Part of a small language model's weights.
Training: 950M tokens, 7049 steps.
MLP neurons of a small language model. Each row is named by its layer, matrix (gate and up: input weights; down: output weights) and neuron, and shows model dimensions 256-351. Each number is 50 + 15 x the weight over its row's rms, rounded and kept within 0 to 99. A neuron's up and down rows have the sign that makes its largest values positive.
After each neuron's rows, "raises" lists the tokens whose logits its output raises most directly, leaving later layers aside; "fires on" lists the tokens most often at its 100 highest values on Wikipedia text that the model never trained on.

L13.gate1187:23 61 62 65 62 62 77 42 50 31 38 56 52 65 51 52 26 68 62 62 43 46 43 39 64 23 44 30 23 46 49 39 32 46 34 61 47 23 55 28 31 68 66 45 43 49 65 49 10 54 75 39 57 41 40 78 39 53 62 64 87 37 49 33 34 51 76 63 47 59 85 48 44 67 31 80 70 49 51 52 64 45 41 83 47 38 68 51 70 43 27 54 48 86 53 65
L13.up1187:53 40 53 83 46 67 59 50 53 50 67 57 19 45 33 39 40 57 44 61 26 31 43 32 52 44 30 50 46 32 62 59 40 77 61 61 64 63 72 58 53 51 37 54 46 66 53 55 45 60 30 38 32 99 40 30 40 65 69 59 65 46 38 64 39 46 78 52 63 44 50 54 31 49 56 52 42 47 19 24 60 42 34 21 49 44 31 12 30 40 52 51 38 65 33 62
L13.down1187:59 57 38 57 53 28 49 55 54 33 70 56 19 41 55 47 25 61 69 28 52 60 22 38 58 32 59 34 23 26 29 39 34 54 53 58 55 77 58 52 35 35 41 53 16 39 71 50 27 82 53 67 34 51 49 55 48 55 70 64 38 45 22 54 51 36 54 69 74 47 57 29 54 26 47 85 34 57 43 38 47 75 51 69 73 58 19 45 52 41 40 65 61 48 54 38
raises: "x", "ach", "xt", "uro", "asy"
fires on: "E", " (E", " \"E", "-E", "-e", " E"

L10.gate653:28 35 55 42 33 00 55 38 25 53 49 47 46 32 47 42 59 35 30 66 36 45 41 38 64 84 66 32 27 53 31 40 57 22 53 66 47 46 70 24 36 32 45 39 48 46 54 36 63 36 52 39 72 42 40 32 61 50 75 52 63 74 25 57 67 52 52 71 41 82 28 50 45 68 39 64 53 37 58 60 34 08 53 43 21 46 32 36 60 36 30 48 41 54 40 58
L10.up653:54 47 27 57 55 36 69 67 36 55 46 39 62 46 86 34 41 44 45 52 51 74 45 44 21 65 62 22 61 61 53 47 75 56 54 52 71 50 07 62 40 48 25 40 55 57 57 70 58 41 44 48 71 32 46 42 57 57 46 32 65 68 35 52 45 59 43 53 57 48 57 56 42 34 51 35 30 47 78 36 48 60 36 30 03 43 47 55 42 51 68 81 42 56 63 59
L10.down653:70 29 56 67 16 47 57 31 57 99 36 47 50 32 54 43 58 51 74 72 53 68 71 37 45 64 68 46 43 67 54 54 45 75 46 46 87 63 42 59 41 72 36 51 43 44 66 61 49 50 54 36 61 66 52 69 45 37 86 31 32 11 46 29 68 59 57 46 34 43 44 59 59 37 61 38 37 25 40 57 48 58 33 61 58 53 56 48 59 68 52 51 45 58 61 47
raises: " while", " when", " although", "==S", " given"
fires on: " that", ",", " because", " since", " even"

L13.gate313:71 46 61 67 84 61 39 67 30 52 37 49 33 37 44 68 52 63 65 70 46 64 42 30 59 47 37 55 69 67 48 58 31 62 54 68 61 63 70 21 40 34 58 47 37 48 40 45 42 52 57 41 19 66 35 67 55 24 49 59 55 74 59 60 39 64 39 58 55 38 77 67 75 45 61 42 52 39 22 49 56 29 45 46 43 79 54 45 00 66 56 58 17 53 43 58
L13.up313:55 34 47 64 40 68 54 63 54 41 55 33 37 68 59 16 48 38 78 43 75 71 36 43 27 56 55 40 65 30 51 64 65 43 49 40 48 70 64 58 48 42 49 12 52 50 50 63 49 72 27 55 43 48 55 42 22 60 47 24 38 54 44 58 32 63 57 53 67 24 39 56 39 55 43 67 38 53 35 69 56 41 44 33 56 50 58 41 62 34 52 65 45 51 44 64
L13.down313:47 00 37 65 25 32 57 48 44 58 62 80 36 59 59 70 58 55 51 52 56 36 53 50 51 21 52 40 78 60 60 54 63 64 56 56 19 49 75 66 37 65 52 37 28 55 26 46 46 52 58 44 48 81 52 41 52 35 34 69 58 68 27 53 20 52 51 48 27 37 29 60 95 44 75 31 57 56 60 35 28 50 30 53 36 36 45 42 23 65 57 61 48 33 58 25
raises: "o's", "ok", "o", "o,", "o."
fires on: " A", " a", " F"

L13.gate151:42 55 37 40 66 41 48 56 58 67 49 57 37 55 71 49 27 45 93 40 57 27 39 55 52 49 53 43 67 26 61 47 56 28 17 60 36 66 73 60 70 55 72 23 66 44 44 16 33 34 57 44 68 64 58 45 60 35 28 59 37 69 80 39 69 47 38 58 52 31 51 45 48 56 52 50 61 45 56 42 53 39 52 40 84 55 35 63 35 41 19 26 65 41 71 42
L13.up151:40 48 59 49 79 44 69 56 70 59 23 74 31 58 73 66 34 49 18 41 34 28 74 63 52 54 70 50 49 58 46 51 18 68 40 63 60 52 49 42 42 37 45 60 52 34 35 36 64 52 45 62 50 72 46 28 69 60 37 54 45 47 49 59 70 49 54 26 48 36 29 30 33 24 59 53 47 61 55 41 53 56 40 44 46 22 74 67 34 45 29 84 83 42 41 53
L13.down151:52 57 33 50 34 51 69 44 47 35 52 48 40 89 75 41 41 70 68 36 69 51 46 41 62 32 47 41 50 31 66 64 50 38 42 87 22 48 51 63 37 68 25 38 61 50 61 38 45 26 62 48 51 35 62 58 57 49 35 38 56 40 65 42 21 60 27 56 40 35 33 16 42 75 61 62 53 49 51 69 51 86 35 24 39 55 54 60 58 31 52 42 44 38 82 63
raises: " Great", " Canada", " United", " Canad", " France"
fires on: " |", " of", " and"

L13.gate210:72 55 66 53 26 37 34 76 48 57 52 99 43 40 60 47 47 32 40 48 71 45 54 56 61 58 67 34 44 55 38 69 43 61 42 37 28 40 54 46 47 43 45 82 70 46 37 19 58 56 34 25 61 53 42 32 42 68 48 56 46 49 54 44 81 55 89 70 59 63 77 62 66 53 44 58 37 65 62 47 36 68 41 90 52 53 60 46 47 38 62 51 22 62 63 47
L13.up210:42 41 64 34 68 35 40 79 43 64 46 70 62 48 55 65 34 46 52 48 10 63 54 50 38 54 56 48 48 82 22 45 50 38 35 38 37 30 16 65 46 21 62 73 67 56 35 74 53 54 75 64 47 55 45 43 62 70 47 63 41 38 58 47 39 44 60 42 55 79 28 63 50 35 49 72 35 35 82 56 35 69 58 51 17 36 74 69 43 37 56 48 32 49 52 33
L13.down210:58 62 43 42 45 28 54 67 50 45 36 67 57 46 57 63 63 50 37 44 69 67 79 48 47 43 78 46 66 45 46 55 60 57 64 30 68 35 63 32 57 55 68 63 35 28 45 49 49 35 56 55 34 49 28 63 43 45 46 50 41 60 53 76 69 56 57 55 42 81 75 33 57 73 58 53 47 59 63 50 32 44 38 53 53 75 73 61 38 43 40 83 30 56 62 37
raises: "rin", "ap", "gh", "ll", "ort"
fires on: " t", " Sh", " sh", "==P", "P", "sh"

L10.gate573:43 43 74 46 69 55 51 22 34 59 27 69 54 65 39 32 45 74 60 68 43 71 55 41 59 24 31 43 67 39 36 46 53 87 64 51 49 27 55 68 16 66 53 55 42 35 36 52 49 44 38 27 46 44 40 38 58 42 54 61 39 52 54 41 44 66 70 47 59 39 37 34 64 54 72 45 63 75 60 65 39 37 75 66 47 53 42 45 28 28 53 47 85 67 55 33
L10.up573:22 48 56 69 63 46 48 52 31 54 38 33 38 52 48 48 34 63 59 51 45 47 26 32 59 48 59 68 33 31 56 54 51 72 58 35 48 32 39 24 55 66 42 46 83 76 41 39 76 36 53 49 54 51 50 55 52 31 42 34 66 55 39 55 64 42 63 52 42 39 54 64 55 29 40 54 26 55 25 25 55 67 54 57 58 49 71 73 50 37 38 69 43 30 43 73
L10.down573:48 58 59 42 54 68 77 27 23 65 36 55 45 78 31 60 39 70 36 74 47 63 13 40 46 23 48 56 49 25 70 37 56 86 73 46 52 10 63 52 54 43 55 51 28 48 34 38 54 57 68 41 33 59 44 53 63 32 50 54 52 51 50 42 77 35 90 34 37 67 52 38 55 16 47 39 73 20 40 59 42 59 52 51 48 46 38 41 53 64 50 64 51 37 52 40
raises: "lement", "ounc", "ertain", "ater", "ryst"
fires on: " C", " (C", "C", " \"C"

L11.gate85:58 37 67 44 52 56 57 29 61 69 43 47 53 31 47 49 59 59 56 16 33 60 86 49 62 44 30 43 34 57 37 47 64 37 42 33 58 53 45 33 41 24 49 29 34 66 18 48 43 64 48 53 58 49 59 45 50 60 79 65 51 36 39 40 46 28 37 48 36 47 51 39 27 47 36 51 60 48 48 50 53 54 56 10 25 66 52 46 58 29 63 53 37 45 38 50
L11.up85:34 69 38 59 43 54 73 62 16 46 57 76 46 56 44 58 46 73 67 30 51 48 56 47 77 60 54 43 34 63 22 27 46 50 60 44 44 26 52 26 16 51 32 24 07 41 52 46 23 36 27 62 40 49 56 43 37 67 29 72 26 53 50 74 63 57 30 54 59 46 51 37 59 53 29 44 22 55 64 56 37 37 53 45 45 64 51 62 66 30 38 47 55 39 51 77
L11.down85:42 38 37 51 46 38 69 26 60 66 41 92 41 44 29 48 43 72 44 44 49 54 47 44 43 93 40 40 39 50 20 44 52 39 62 33 48 41 59 40 49 74 60 41 45 60 54 39 59 60 16 60 66 25 61 23 48 68 53 75 29 46 47 56 82 28 52 56 65 12 39 43 56 43 55 57 46 62 42 67 81 44 52 35 45 47 49 59 44 54 36 52 33 44 49 84
raises: "edal", "aur", "inus", "iam", "kin"
fires on: "M", " (M", " \"M", " (J", " (A", "===M"

L11.gate1143:29 65 56 32 37 28 50 68 82 38 78 51 72 59 46 27 49 57 51 28 81 43 62 47 62 57 34 63 49 56 34 64 31 38 37 78 35 27 81 72 39 18 22 58 87 46 41 36 46 38 62 50 68 51 47 33 46 35 52 66 47 32 74 24 61 49 55 32 64 26 53 48 59 31 45 56 37 62 43 53 71 62 91 47 63 60 76 23 59 57 41 26 54 38 47 72
L11.up1143:56 56 53 54 46 65 38 84 62 51 51 78 44 58 32 37 67 78 53 45 39 59 27 64 44 29 46 36 26 08 34 49 44 27 19 68 54 43 44 68 53 70 55 29 56 47 27 47 52 60 68 40 49 25 67 31 46 49 54 54 42 44 49 30 40 73 47 65 31 57 44 43 55 51 34 55 47 49 47 23 44 55 56 39 71 67 42 63 60 41 51 53 35 56 51 58
L11.down1143:41 38 44 62 44 44 46 32 42 29 32 70 45 57 62 21 61 70 51 77 37 53 34 48 36 58 62 50 58 55 58 53 22 50 56 47 58 48 48 85 56 45 62 30 47 57 44 28 53 71 76 28 40 32 52 24 45 50 37 59 35 41 33 28 32 75 37 30 58 62 57 61 49 40 39 65 36 65 38 49 57 36 41 62 41 58 97 58 73 46 34 38 40 70 34 65
raises: " a", " an", "ide,", "hes", " long"
fires on: " as", " As"

L13.gate799:30 78 43 24 55 55 63 26 48 64 51 54 30 60 43 61 55 54 57 38 26 36 50 68 57 54 30 61 52 25 62 31 56 85 61 44 35 13 40 34 47 57 32 60 60 45 95 72 47 63 56 16 66 51 28 38 57 37 42 43 52 73 47 33 60 08 67 50 37 63 40 52 41 59 71 46 82 42 41 52 39 37 78 56 27 65 27 35 54 40 54 68 63 44 69 38
L13.up799:37 52 27 31 36 39 48 18 55 51 46 46 19 74 15 29 50 41 63 36 53 31 49 28 44 43 21 53 28 29 42 29 59 47 50 82 13 26 45 68 63 50 64 68 43 61 46 40 59 57 38 39 77 56 44 35 70 07 49 54 57 39 43 54 30 61 77 61 62 64 34 30 50 46 37 69 49 35 29 65 61 59 34 08 20 20 58 37 57 42 37 65 51 39 53 52
L13.down799:30 68 45 33 49 54 60 66 61 61 45 44 47 67 73 18 47 53 45 63 37 56 47 69 43 51 42 66 58 58 20 44 42 77 44 23 30 30 52 23 53 39 54 62 35 24 75 47 57 50 48 41 27 54 54 57 48 54 39 58 27 42 33 37 66 40 44 63 39 75 49 00 63 29 27 62 51 49 53 59 29 43 42 57 62 64 59 41 58 52 43 57 50 40 60 62
raises: "ent", "ous", "ouse", "all", "ently"
fires on: "==C", "C", " \"C", " (C", " C"

L10.gate1242:55 54 39 15 35 42 44 55 31 60 42 47 67 56 48 54 41 57 61 45 60 74 60 74 48 48 58 40 42 27 57 58 37 83 63 46 14 24 19 33 46 40 67 50 54 61 42 46 57 56 69 81 70 39 29 51 47 44 53 37 53 42 81 75 55 64 47 51 79 41 79 70 65 53 76 26 68 36 68 59 58 48 73 76 99 70 47 41 53 10 16 37 41 19 80 55
L10.up1242:56 66 32 50 44 02 34 53 45 38 40 42 34 52 58 81 56 47 48 60 63 73 37 60 32 32 54 64 24 50 53 57 77 26 42 65 46 50 39 37 23 49 43 51 41 59 60 42 30 45 28 50 51 39 24 68 63 34 64 48 82 56 20 61 22 32 19 33 61 79 47 38 01 34 51 47 35 44 60 69 51 42 95 64 74 65 65 43 71 34 66 53 75 38 75 54
L10.down1242:70 63 61 63 69 55 35 57 65 62 78 70 36 56 45 67 57 55 85 49 29 24 71 48 42 55 59 52 20 36 66 51 57 35 39 50 77 60 60 29 59 58 40 48 42 63 59 53 44 38 44 56 39 63 24 50 48 51 35 40 67 62 32 48 12 46 46 41 49 65 60 08 24 76 46 39 58 72 29 13 27 48 43 48 60 39 60 80 60 57 52 58 44 43 59 57
raises: " in", " world", " world.", " U.S.", " British"
fires on: " in", " the", ",", " of"